config.toml
num_hidden_layers = 12
hidden_size = 192
num_attention_heads = 6
num_key_value_heads = 6
head_dim = 32
intermediate_size = 768
vocab_size = 8192
hidden_act = "gelu"
norm = "layernorm"
norm_place = "pre"
norm_eps = 1e-05
positions = "rope"
rope_theta = 1660.0
rope_fraction = 0.25
qk_norm = false
attn_scale = 0.177
bias = "all"
tie_word_embeddings = false
parallel_block = true
init = "uniform"
init_std_qkv = 0.0341
init_std_o = 0.0341
init_std_up = 0.0341
init_std_down = 0.0
optimizer = "muon"
learning_rate = 0.0105
lr_mult_o = 2.0
beta1 = 0.9
lr_head = 0.00612
max_grad_norm = 0.5
warmup_steps = 200
schedule = "wsd"
decay_fraction = 0.713
decay_shape = "linear"
final_lr_fraction = 0.0
batch_tokens = 16384
max_seq_len = 512
doc_mask = true
train_tokens = 122800000
max_steps = 7496
dataset = "wikipedia_en"
MLP neurons of a small language model. Each row is named by its layer, matrix (down: output weights) and neuron, and shows model dimensions 0-191. Each number is 128 + 32 x the weight over its row's rms, rounded and kept within 0 to 255. Numbers have three digits each.
After each neuron's rows, "fires before" lists the tokens most often just after its 100 highest values on Wikipedia text that the model never trained on.

L3.down721:195093158168191139110160068136182104157161120120163128130104118156159159150139096103109093225139140075117113095119145126161133136157146149195094129163112141138112104106073065155181110120120150125149145177057085099153119134145169109166115087179116080103063163146103085155115133154142114081119110099121098122167087107110077157104123126094055178111139153102126128144068076075108154107189152141128177109088127137143112106146143145103114112102142139166089199141081101147195120162164146127154152111134070163116178086069135122079128092148103145138157145115073125144160164135119127182
fires before: " |", ")", ",", "6", ".", "″"

L5.down638:117102122154124124129103064143137085075154144162106130120166122157090076174084140131131115128133082172159140104084137105089125121129087125035118079098133166114099130148178167168147144147154110084151138174091090151149133087089109111156116154094182208114121121142120097160174119084156119108115104156154131204109195144174140108101141135128161108129129163180136140139126113103127098166072087145100160113146124196021156060148173151108158106133194126125123156100122127080095116133040119147146098135089142201110133114128148110118099157084166147101172085129147119196135160148107164115
fires before: "2", "1", "s", "3"

L9.down378:152075158176114105105187178104125106096099064165097134137131146128149146131100132074093127086067175093123120162139160104106116140140170129123124121115121130156130127135108178073096117143173169111122173135152116142146132135076055065127114091176100102126091159153073042125185122124107188152128154099120129127146094138154172202090090179091170094148062142157110157120095158154127104148114134174134134143157139133151132145094083128187110087106102080131160136136094140157097150071182100164165117142093159127118121193091055115131082114081139126189129165169104078168160102143148182150
fires before: "0", ".", " |"

L4.down245:081152105113138176120101125146148113118101126104113103124221131114142143124094143123103118120135142189168123152161065164155115140128071061130104181147145096132127172118089130098143136148076138161183074101159119119130145095127121144122159142114141070166141097155134065114145097118163102131111080127121155119156126119120148088101046108206140118054153139106146116211177206212105105067164183132144151142108175175102112159130171112126130137101107149115128128125093103157090128161168125192096113167180089122117074123063153110168081088138177077135096139115091125130162117130154152092
fires before: "9", "0", " known", "ER", " by", "8"

L5.down672:103084131123187160164153126085121043060099072140121111153147133098136173167126144082093064149105170112133179236101055155121125113095157096129131122157114141119095114131104152111116146120126202116208136148125115129176116186167086146115147153173084078121171175158107102072115108117137172131134136154118135065108094136150124127112144132133060136117131115160165125169170119121138201116118120148113110194167132141161127114154138098197085114147082095075113164109118097073113107110120123151133164136125101097164137153112133072171161156147128048173141088147139144130080145119108112150
fires before: ".", "0", "″", "6", "1", "′"

L5.down493:152112130156183108099099168151121130115105089115104172079100104094146122096172133179123076150105125147180095127122160119108115117112169125134131141145179142079100106101111147144164104099167150101062122121083159091121155088140114079152182139105125109143111205146085125082177110144099136180183205117065112117136115083123088139123116171112150083170057127124072181151108138103168161134094110181102111084172171145107124127095134085156127098191103130113176127137090088116191104084116208097128122144159140132121147166087125132195134122166222145139063126150121112103127154113127184137
fires before: " |", "0", ".", "ß", "m", " m"

L6.down760:140144145120169081050050175123174133104168133102180128173134111126062094061154192152137129099146058120114137082069180120114156127112170136136125124094114126144111093122094084081150101110122184155080135154096115116139115107199118097216163130117147083138150123167195072094139137168142152056179120135131133118158166117141110139181151154144159090133110138131171149173146126092130113121119134146135104068168119204164091100063112124095111125142126186127175112108087105102124156119133144140133159145172111146204097133142105066095120103142133130095122129077167096129113148132151103176
fires before: " |", ".", " (", "0", "%", " "

L3.down125:115155125166132159138121105144162155149135128149186176146113088182129163201168121054126080127177109132139070091152141169083127102118141106120137136134125091153181156158159183126106213116176084154118167092137043069100132137088096113092097123094118111114125159084179131121156157141144202158093101060095153134091103096114192085140078140172112120101169116211156153163143146121157106140139145100128126119121130123129137095176077146137093182093104158119177108092083145111134160155098076117078115139121137160155083158078145103094096170145152114141116069135097156115107092103102176129
fires before: "0", " |", "4", "5"

L6.down598:151159141131150102099052172146163136184081094154125187155128152139138086169103115104088123121143121128127182146155154089162118096108106135149167189142159160083106164141121169123118102118129114172121097149150098143120167127137068158109067099122120167061136096130118130146084176093072137166110126141102114177107131120167020075141135136171138082155209099132030107164120168186135049119103107139067190146158108126131189140096110121116163109143123126122099109077084135143168141177159165071150140114120052131171137134173136090101122144126123144124115099154114109143112119152116152120
fires before: "1", "2", "5", "8", "0"

L9.down337:080145182104094108099182200112060130111141150180085104105151125164092191114140132105078140191143179141132103097158088186142127132107128117149155182087145116106194159071120120119129239103072150119089090155109132149130097105130165144132081138105167144114171099055095123161115102128134172110132087120141131128107160127158127138088123164138082080106100140103125161115133127122179153151202117145108146148158172132195107118090053118120037126101129116169192131145111080116133121128164088138143142123185072132154128100090074142113135106131101160153083151144142144086125104123142132103
fires before: " |", ".", " ", "\n"

L9.down559:151128142225177110139156147108093161097167174119138113153211143093167131115121146171114052073171119169145163139140124087149216095132090127136205113093149107138092092122095164091189117125138098154130150100136067185116127111111122134134123108094110090148105141166122068115127146122147110116093094135140173112116170133104095086131164180154175107119184106079100104121081092150150066139097183157123135124102184137123115128115112168184091165098166127142134095147111130101117124170136071185172136155143105097129100133118170124078143083130094108159103137119068083083160190083090112134
fires before: ",", " (", ")", " in", " |", "."

L9.down560:160107121156063139042117140125141152100096134113169128109182112102101139147105126214104121120206114101084156110119145117101127076170169095127139136135157126165095141089073177126158153123174141062142138130094078065179136111160183107118093114102168190069084102085130139122088120138120085112113141164067169100140167143156121131114154139117162099144131130092090138178158092113148111116157116111140101175147151120170104058140080117135112177109100184126158133084130145049139119136094182125107118100135152158112190119131132184096170125186138175053140098155156115133158192111113145137
fires before: "8", "9", " |", "6", "7"

L5.down338:165092111092103112095120113144115139166093194179140085123056184111129129111207152127132165108171138077138148103100101144161123114163111072132130159173144133153077106141132119178102109070172105108100169153074114159094161079124154128143084255117118120062112108203156176103137079161110136124111089089122089154100154149117172079106158163044150062126165109089080126136106145097138153095131163117137109141126110117151172154185117110158147140095093110119162099131126096082157150152133110132141159170123169170138103122127128126096119126107200126126099129175173137101135138106183112149
fires before: " as", "ci", "ic", " the", "ible", " a"

L3.down100:126161149159166117101084127064149152103132208126151147130138112100152163152123153091160114053159106138095123131128102148168186092117145138084112142081140114162173120136106139134071147122082071131082147132124060111120143151136167101138108136142132089068095219045072152105158120151129145105138132147084072122106113143080164118109123203147100119192130112151106110168125149098157091090097155196125154170162145150139134116113107170167067105076108135146155134103103123090160085172153078091114121177078143122155106140119137133121093188092148135178146137173083190146147123168084158178
fires before: "0", "9", "7", "6", "3", " |"

L9.down711:120093170086071126147154107062073112099096113125203172155125147177153123056120142086162140148149143164139126147122149097143105100150181108150103096128138115146080154127156091179081110062108109110155094164102115109113094121104152171090096156163196145102096096081122124175115161139054102148108154151123114100069094147145165175153127107175161137163076107128121171190156134040179147145107097103158080110161079094134171148123158126105123099170187133178121168098122187189120109099150139136127173142099124145115126122096122181107120131151162119095109126100196110105097095121176168116
fires before: " ", "2", "1", "3", "4", ","

L5.down624:142124105184117123176183137101101108159145088100173195092117137130105106115088116112115144080107092118097163143158132114129069138151146154165061083099125181124100123128143128113076113130054105073151130149101113085172114108129109147135142090223188148175131071127109153093111160141123109123133119162123137100093054173104153142138181105132115145207170120142086079127097124112130180160121157100155098128169180087130069089168116177110169156191117129113160134172140127101105084118123086148147137105121146178144156109086144102126202130145109106144118127096104147209200108083166104152
fires before: "2", "1", "8", "9", "5", "7"

L3.down216:096132135093175167114184099125103094144143087146128126100154117138084137156133141153122091072167095141120160063117135130103136137169123094103135104099176162097109104093168142181133151187088124085052086172196145075119152109141153189084130116125130206117092170089100131129155172176093137095134122142124084198102100158135111131093144151124060120146137126136109179147157155073107132102116166101120193130108155136098134101107107102142178079107142114108174176123134075146196117124159127128114146131028115169141195140089145120124180143131147106169143157166102090062092158166095100124
fires before: " "

L9.down710:088123138198061113093163143144148169136106101150134122133119077128138165148075182201178089096095141135117138168155080118164106105157165158127164145100120130124095076167119164161160150115152112160137138089153131115093167140149059158133108129148156182121108145112134087096213119140193119151108123140129107126070121102082121095099182164115161086147178153173115112161179180114125149125091153077154051130194127086159128101132159132156115139118064128135134102142122125117126138111134153080178122086107114151156112091081105081172135106069067118144136157148075077133070162135101051144
fires before: "1", "0", "|", "6", "8", "7"

L6.down692:148094151171140114133109083104141207078124105124156167194086108148146138120129099136079137131108118119124156137111189122112175079092128120184112132169131187191073114157083175148133133131099109112121088163075167136117097126119111108118073122193167172143126080140093153099102155124155143090182101178148112068153081105128151170130162118085141157198085158117140192123141186163133109108121097130071083137088121097167168170079165143092108110117162105153129108106157123153139148120115126120126084126204143061185090123094122127165221099085127093116127089149096167141102120129089132100
fires before: ",", " the", " ", " he"

L3.down506:073182096137158088149164137124162107125119139125143124152080160108128133136142120137154076085118116176141111082145138173165097107085081103156174089101167113125155097192157141102141093144218166135080157094143096071117130141125125062201088150122090125153122116120093185135172128142101148108155165080167062089128191111131138119109132123201139135135081226124154099241136125100138135152056120101156144146135123098110146127087136126100110102185111091090126076128110143137150153170153129132132124099138153170109135114136121143083101131132057176094134090070134103134120170095110123158
fires before: "0", "3", "7", " |", "."

L3.down488:110167057121046134169161151098149194121143115166175136119085158141158102155064120187153155160170105101189177163135087178119153144143173175124178124110177136124154126140183172150115133126075127131078173102121123088143128140131146105175115150163156147130186131117144175152150017125115077124132122128132127090151110082133053143125117091095101150119129129129104114105137068152108162109146097125129165156156154083095057119154090141125044117114145121122107124100038099094134150135140143092133102154175132155089158091106111132111096096182091105153083121140113134159115178095116125172
fires before: ",", ".", " |", "n", "–", " N"

L3.down117:072085174116156091066128125092125136109109154123129127168112096093102152127096116107139145130131106106121086116123171098144146116110102107101200104112157125120124084146141103153088106129121136118104161143193132152123118062138108118079107114109170139101128120135155185099093135146143095132156202120122144206119148099135144139144174123171177184147127117066158124092126125120079180148151163240090098062167137129144133117094074163199116063108181138153081140113099121087111180164105120115081135181168102106122124147148144128111099148096145061102095112179149177148115136092228159167
fires before: " as", " a", " to", " the", ",", " "

L4.down287:187108121178130060130117109093180112126137082050072145127095121146107132127107118135150091132151145119104130168092108126090160103123177137145112114122098082179131124140158223099100126075148166143139200128110148129125103149118098148103144117168142132136117162018123118155193102125118124149208147146142120104147114115153137102155194159112144083103130059138152074122124083050173125124097079155145099163124110146107100112157140100057123135144151128143144149108107114066137114142077164109140134194102135173146181158113097145183094167123138122113157060099161103141165156118207116121
fires before: "\n", ".", ",", "---|---|---|---|"

L9.down495:148109142113134110112053125068123157167069141074155184131126176149125168093133162111127109167078124114177126071110165084126162163164118137092086084108118123150088104146197110121135136144132168186160065142119140082155121116132142123094159119139093166136161151123160188159126106093106082153096147097079132147083122151144083174148137137119139107085124155132118122142141110131092221112140145123086137150162105109120078120094139113087086147072068189115121144118111138092102142119084118099206145083192075153192154176142038160128128107165156145103133184157162146126137156084115174141
fires before: " ", " +"

L5.down707:124117146097167146179106117118164127100125111132093160070091132197132041206136120148086136112145147106084157129081184139116078107163100152088177097122115122121148140141086131106112091158073148140156156108136120127120104136172137148066152037170164106106167175097126165122091140097166125130106150075093102072110147139136145139163134162051126190176074136114210141110112118137132155118115062114119183120151100081201105168114102092143090131117148122105189174145121136103114090109168159086104183145104191125124178104129118121120089149099100132131168143088116157093146151131145155174
fires before: "\n", "---|---|---|---|", "ga", "tern"

L4.down220:141124150052156089090147105131135113165163185101154176116061146123139160148125093140111167115109108161143127140114098104170213207049129129113079147118122144153104101145128117188173159110199136131154103139091156097122090181075106160154127124134162118140091148102097117145119091108115097095119067060098120086116094121159078181118119103151108130110075148119123104152142150154161100189167135172166127143183121175111108131113147121117120151131159081184127128108065079166118129159115164138125139140071177112147135116180039145138100048104163107140157131114100121110152141121192183126
fires before: ".", ",", " and", ")", " to"

L9.down597:149105095078133062179149128158113126116088152163105092098107193105093166119126115105083152154099131159165103115141076148122160167132087187140132126131121074101131093124142089135116110131180178099113135088148131100100126134158069150120193143163096194183120195133149100144123125152072148123162164141083040096109183122133153166180145103130137070120064114102110107123107121069164118107152109147112118107133133115125116155124133091135113087097160209107170118156121201160083122155120184131163074088100126155155150144176125115214080174158104129090128143138151068140098136128155170089
fires before: "8", "9", "7", "5", "6", "3"

L3.down371:161093114136080127131038082112168118132150127148117139166163153130139149101135106107073196124131174086174120120108113192073144107084115095094097103087123161127126165111104156174062125101151110089156134154097151089090120154129111125160120103098147067129096159127117208127202121120137156163116146166146091176136108141109173052110135092164129094124190120189152129125119162142128216109120116164184136125137153181061117092179105153100180107152175135083119107161191144115120101151111083078138129145147119109098116115199135083093094158113144135151133157113118122111141124057088086133
fires before: "1", "3", " that", "7", " to", "m"

L3.down45:087147143093162090148170133149119150138132172077125073133067164089092092108169142081152128127102140107177082087159105108174152098058123149126136103184134118101171106127094129122164093118130122134120100151117113193117170113141109156164162120089098133153171083138134208133128118137087123171155149120146118133191119199180080091172163110155127085116109135050183061180146118117107155140083088095102076120149125080121092121146098132140126128088127144138061116122155141108156141171136155104097176145165209135131088181165177106166109098115104192140161137125139128169076105069148108102
fires before: " |", ".", "%", "5", "9"

L3.down441:137084125106109113081133183115097096185119111102097176128152212125137128113129113088096123087155117145178132160132130102113092132183151113105190143103124151066116117054109144136141126134076140104158133128107159091071159131137075130121125160118141133090061134135163078146107120083128109135087145191202228095150097157114114113079094098121164133139160071159126115103190167150151141192149150136145162114095125172180116145129100148065144156127048095086122148118140128141090157098111208141065135201146160150167167121136094139102164163094145173131125107140120118095110172131112147109
fires before: "0", "2", "4", "1", "5", "6"

L6.down300:118111074078130108134116169113046107112131161113201153139093130117147101144085105123158125147117126091172116081086139122073148102157177091152109098106070176146158105120128114167117138069109205104146113121093043066166165115119102138063168128108110112159141123107096110114149116146114151133189132096064098115139137126086111146085222160092109151117200102115141192098151122136129137176111125166144177130207169106185122121143112137184101161117153144105152129131101115190100103114107125118141164116204087135165124104137107086151139120129149139151100098214116135166133120155176125126
fires before: "\n", "ic", " ", "ä"

L9.down767:083078116109105162076104087094176035171196129116129136165113132140077131149170177156093104142150143088116112132150185092137137102082096113088136130205151156120103104153174084153129119077123101104126110132110122136117075135104107110120126113189139170128119133151138103070128180139035113129156179161126094145172110144174125153131156130109110126122100132094160053116115107191122116097138169184144110093143148100113167129144157140144149167141053143129146185101154168137111102121132188091145148103140196104166192124156107130126091127087169165136136051139097165113098098091182111080
fires before: " ", ","

L6.down132:145096157105106128156132146124083124069138169119144169173142058132087166103116102078123113145121141112177144129130142088148159217114090110126149175074146129166114094098138115108116120132134112125159166119113181131093082104142121100133130088109141141172131087083134038088149084114144115164115145192197146121099175120188120137118057157146147086122089133146150138137118153153024121130087129160174104138128090133109105093127123142102138147158133089113108092148142148144148094132094171139170151107142119113169102173142034165148179166196108149169116082161168190112094152133051089151
fires before: " |", "9", "–", ":", "8", "0"

L3.down717:089105200126099090092108170134091099122190152134156162159150142097178124077183106093111135142145149088047116119140086177147136119104104121067107121167114121118186166121183128168133114122143117112129109072070180227103114097102108165103167108127061156101106108132102131134112135137143160151086109148140138099111093114156099105131111154165159111111121159149164169046123137081102170103127178086097159125107082134158118192139147143113199132131146148169086141140213097120120175155143132145044126131128097111151109124090050140170140103136136104165116150129130189155102118139089171133
fires before: " |", ".", ";", "-", "–"

L6.down170:104177158128083086161110093180167127136125123136114130078126118044194171162114161120090073155153126092151100145104084142064157159094134068119177101101130144167143176178135097107128123132105126037148152154151124142181097088160151109211132103141119156173132143163140169105117159171076111157167146154130092090132133106094083121097151177179105091137113110114087088187078084127154152159115186100178123104080124115134101137155139204137096133186156097141134146166100099105105088137167156127164136131135109084132095149158146110168110092122155118113083148140133065145085125086080116094
fires before: " |", ".", ")", ",", ";", " ("

L3.down528:155130108111088123135123110109111148112105111108130140126124138100094186087113082151192152161158089126160075155136164094152143034121170194117097198100097158124112166096119134155192138110079059148118107115125132098138102121153107171132088138114095156160125140067133085091129163108094106106121181138209134083113133152118124166208124197081130126193094139141126107090159121097146141139163123126080190106153142131150099128122153143083143034173091152084116121128142131163174105171130127123131148060090129164145185114166135114164139150147140139146083105130118095142186113164143048096
fires before: " ", ":"

L6.down101:089094087198120121149115140104111115177091114123121146101097096140155162158146128128161160153118097165157123133236172102087105143168121178105145125111156092115140111096098101141121176168130152117103134123084168133095140115106119139139132104142152150077195122124153080197152143068133118079118136100150177098133068095130191103101109114075179147174116127207150109151144146158146084104133094102152146142123125039157108068172082052115075100143121155126130128128154161084192127152132165114123179160091123129107177146152123163097169108107135054098098136125195063131149143113119121106
fires before: "0", "2", "5", "1", "6", "4"

L5.down725:131133139024149171116089133123123120162080073181171096077108080112120144136138113118124066072122134130128151123181118132123120105149163111190088230167084151107073163167142128144120149158148122126175128142135152158141117096167099122159151096139144150129135161150074123169129124119119117052102121057128175097124150137161109131175149097085153076114100107118140134175149100074147085072142101086153175170145122154117125082146138152139161139092112121136098211139090101190119061093095205132158137160126088129144131159168120159109170135174163097101146152180094098133124094082104126125
fires before: "0", "6", "3", "7", "1", "4"

L9.down583:105090119103133108154089108084115177093141087136149163130133125166066176037127083135115096053100121097166180143165171063185115099150140133111164091174108086122082124111111133105099171154146205101130117139080135069151101141166105127091107131186094186175130134126064141177084099134091162133127108124157127123153042125146145127131139151145184163100134100166143101160110156107120147122111140121096207161143128139141129095111133166120121160138118054111088154115174164153191111130074160109122175073150140124134154151165131137107124153136109128106126122184149135094152134172113140033
fires before: " ", "1", "2"

L6.down1:114100136165133073096110125147134132123095090202114165117088140166098113124135113092106144137145181119071102139143069118194129133080152098154153123180109197187128118087054140114132097140153106116178186162102105100095120187127168130139117121135153130217155110052156108128169174074089122116140158115045170096121120127124126112129143110157098159069149096155105137166131138127138147096199139088117173110158131122126121114101170084127121101140134099186151091121099131090124117174133126083108100164136149126128130195143120118158042112092075131138110120118165167068131207141114188135
fires before: "\n", "---|---|---|---|", "."

L6.down103:167168150191155137116125095051140128148111132110111118196155081135169119134091141096188133072124094151127125077108133178128117124158112139156082189094153079139099102183114135075174147126106106136124127145101210153117197130127120072078119149142132146141149100139092112174106164164154186159146135161129081131133136125171160079137062150118168128127087094122139128176109141076080115115092167157092159128133104140166147106066132144072168193094081166090116095085150164115141107090127161121204087103087144141149117097113180150122120078144157145066112137128073145150123091146139119056
fires before: "9", "8"

L4.down266:118119116130064161127127111092161113150135134210179129116106158161109156112097080126124089083147094063104178150115156117071079113147124068129152144183145128126162149107180139174175153140137151062106135162155158086138156133113164101111166082097125193173112112126140044141118144115086098098084123116213135073072127157144167186118142107100102147164129189116139201135151139164097133136162152115060175208121127125128140098106116171119162148131113124115058086150152128083130096132132100146137079112122135133123145143085162120092165110140153101136128119058141123034126143153108110128
fires before: " "

L6.down100:069176122155097155169115117135130118093172191113109096140168081132111109193163133147062146135166152087012160121091142069155122085149129125085112125153106130110158166072117123091084124117144114141139142150037144141162128118127157114123164131166125121121121108182121197153161098086186084113098080157161156135116136150119104083126113137141139092091064134103138149111194153095158165099119148165136206121110105056150106122153155169148151133121106102063121152159098164134156136144124118142096138172102080151195134128078102129140037095135132133152115141156129191143174100143126141128
fires before: ".", " |", "–", "CI"

L3.down42:138152107104129127141120122203121136104072135117101177065093063165152090122170128126134118129061075147114119062172173066093109070146122117142151070132141145138140140064145128153135139135090149136190160097134123118133120113120208131120176103184142143164091138133091093141099073106150114156101147171136150115180185149126157113152086124068111107106210187119167109114105097115158148130138040121111135101157124112164158143109092136078102131099135130092175168111105107103151195138129079098080092093121154117140171161145112128142118169109166086208129125154097167090180150167149132146
fires before: "\n", "---|---|---|---|", " |"

L3.down683:109144133087130143121110182104152120122130129113144180160148114102135136065102132122104079084150127116162098064149180103097149148130177203124180144123162074204088099100119188116082117099126175127096140125124118153106152155141137191131116112136077115159158151101147094097094129092092108125123169161161168134169127114077132163135114071144198110132194188106097166137179111116147094105120099078124110149082104093107171202129161085148130148106112193102096146102017115113177116138150086110119121141143130088178127195156114114187116153125102174152138140136091139133104118058120095130
fires before: "0", "1", "2", "9", "6", "7"

L3.down221:134097124149125122114119153076106101169102122122097183068178117122181103068138114134152194161161116080098088106167151100048168122147113085119171107119096138081114126115111173138110177143143086152140140186116151112169151148160185169123146106181118134156127152181144107125116065125173133162120152152113108121146166088167111163116105126094155074060077067131122092111167089112156132152140085142091102118179160064070159149180089116086141137126124140171137125102117123100122198120126138129136148048154126111079137135102088145130124143144095102111112095172117152130152235179184097138
fires before: "\n", "---|---|---|---|", "ó"

L9.down22:160085173120138134090145164103129092204148073173159066127115187159113130090143113123120145152137107131134139163106084121123069134135131136128142141149201162129117158116093068153103065083169106090069131142135129063110167133153147121064178084153138202158077128184154088135085098108156148124118151140102123119166095114165138190088108131137174120147108124166166167167110104114104090117152128104136120100119055095160043079120087120109171183129159178124142136173105099134130093130123070128143154178145154181186154130130142153122114095096059151099109185097133140111096130140122084165
fires before: " "

L5.down607:149081094115102141142066116127080165068112104118129150117173157122174155173120157075153157108210102067159170131138103145064128099141136192117109140100099188207113147109111136147102139136138146086096141072114176080168155071096125158142161171107095090156111181109124084160122172126136097107125110058205128138072095048111119092162151171167147087142174174173140073092102143087091156119192150148121208105106141158144131169113120143151079114129110119105142165129133128072112136132156113124090104131103129077109124160128133145144148172152100082119103103113116113181128124158128127132
fires before: "4", "1", "5", "8"

L5.down393:136176092090078155167108134121135125081132137193139082132141155077147210087115100087178182087155183116113127120134097133145169110155136092073159093149091162145083138149147110117100171113151163157094076115078156152103119106144086089167141116132080074073117068135124141126115166179114077094100123074092116168126109211143137112148147159129114161150150155131139124094158046099089154132093132158104066145111136098120151147107100197115143122191169116150050123087121152151103156106118142140085133150121087183124143198163117157111095136108127158123115121124177140186186133160127140167
fires before: "1", "2", "8", "9", "5", "7"

L5.down385:130144101158126132125137116151107140126121117128156113060184091149139159148115169150151148086142123013046140107150146124151116133155118125087098199120096069164151156147111171099102119141144145098161078095140057166135144120097108125171138131132117198132121153115170125078143131175149156146118114150096160091135169151174134093092109130138115138135174106172162166157131129141124108199029114058146164116125092127126086093217125107069168133105123113053098158095113143142097142129109083149117155073072151122173188172150132126181095117138140119142145081116104099149097171139093115122
fires before: "0", "3", "5", "4", "un"

L9.down324:160138169124114112158161102152083133146106143145108116101117123147134159132125094123074110178100147166111103176127076103111171104180129120130157102151173118141130168124086143061151140169172124093134102140066057087085157170132116138020082148115057143100169188151132182126127158107097120119196171131121121115131101084171138068138132134089123143037089151139115163131154134133112149127124066161087126160144178149126184097142128088138184151158099131109164113127053172092089149154097128096161091124200090088118178140110121143123097106115160129159150123162092136102135167168080161159
fires before: "\n", " ", " The"

L6.down287:153102112169156145110065107099091148098172069130199180110159176113115112113092098123150120107074103142110036146128100102161129127152114165157165150154141156109145147146117115074086128134120060120135167131089123148118139132101099157126148157118145082084137091142154125134114166141134131134155117143160140130172171131154096148146070124169167125131158119093148161161188102093143169079148146080168125146199068062088109141111066180076085110156113140122175131086103155110133150115145170172122156145127129168060131128101063145082106079154142056174112189060150103133151153105123189122
fires before: " ", ".", " |", ")", " ("

L3.down763:145057207165125085143167191116178133164094070149176119153128118136105077180148150116185097144081145110127178119137147114141147147101163185080144103094124131150139136079122193127155147099156164108096102128139160059093136131128115091115199122129151191116096061110179139141126098111168103181130191099115126114128076112176124099070137116167133055138097123162123105113204159112163102095148137133133211057152096149200123080107147113087177122162101159115100107093113146108092138118130089154108104107125060153113149101100111137182109154105151106101110136139128110125128120124135153126
fires before: " ", " #", ".", "vic"

L6.down620:070092171109155107133119125128160147139116072138129124117075122129090163157171199131150109155126172153159103138118121129173084141130136067159191129140122110189105136115092152113107128147067173155134157144153073117139113127160142133180102132128125100170142100108092137100085111110096099109138123129133145132099097149157143198089107205132114097111132153108136126181107130129122141160156076171086091133123119147087148165094059140115114055146091118159093092160101084156114223098120143104143162164154140196046080168171127178072071190168183100124066092139118124130143148160100107124
fires before: " |", " \"", "C", " ", " No"

L3.down678:120127071147097133149055099167137117165097165127104188153124155123123151164153134128111155130143050132048153135149123114091139086157104093115095159133108130129156159109146125187135137077097151101140115159097171060146098101131163149057114134134110162155160123163188040123046154110124147069064120134177145165173114091178113140148131141118120156119116080131116125073169160171079108113094192124166061127107120135137173156101159131095114118084119146115138143171134167135129142101076152107161116104141064095115124199157106152173180124123125165143128175138148128114161113167107180063
fires before: "0", "2", "4", "3", "5"

L6.down416:127152138178157148128075157158114145117090120138110145098112108115178100158126161187129148126125124137133121124144113177115125157101123128095122185229135191130065135157141172165050103103163196035123136129092095183099085127096135122050133121114095122174163098129120093119109099168153126150084143121110112117162154132104134090131111111097092184017173122139179120132153093149150141088121156140106095163111123165120114134154106141100145151180166103103115103113171172140085144137074114100135211111123128099115163202130077190103132127130087086142113096131177144092117140147143076134
fires before: "0", "3", "1", "8"

L3.down164:155067123101103134131145127127132132122115090085096140078160143125116163144177032149162103171110149140138159127155132086082120152141098108110111099125198101126112157111065155135152140109099147129149164180106136083095151125139145185133161119147086153110101109106152145129088167062069100150102089155188119076106152196146064124104135094127178130193122053071176162108179135125137184180170109130080124120171082082170128179134096055127108123140109083082144143147149102195069136163134133157133092128167180134131126155110110130118135172097106134141143119098191077155122104142128126163
fires before: "0", "2", "3", "ed", "4"

L5.down534:139150156122141153099130138142125140128133110169145170115083099223166123160142107092132130066146167162130128132115072163139170132168133071124119148050109160135109115138101077157154148118121147086135150104084169153139122154143111121143097122139104122122155078146082138153125122160149143136122147104222099136150143146150070083156105173167139116113086099198112141133121126104142117071140146111133213162119131166102132110089089118115172106080076073046100112079222128100042100168123175076118136141103149157149127179101148132110072114136117068133131105147161166163184108122112078166
fires before: "\n", "0", " ", "4"

L6.down670:139059127149097102178135152134074173157088087143103155129166154150170139134074152091153184111060151126128125112141130119145162145071125149114126113209189175142080159141108109102171101127123074118111104132142148138138164145192122049107193148143097125143155120083103158080171214131133136097169118112133127115135167080138062136166152159111086101110103093084180117128135150136114104116079150082126166132094094113141115093140115075129145093138155066162102097146087099150132164152164113148091111176159131088179108158151101195166113141116081087126172150110170130112119173090107175077
fires before: "0", " ", " ("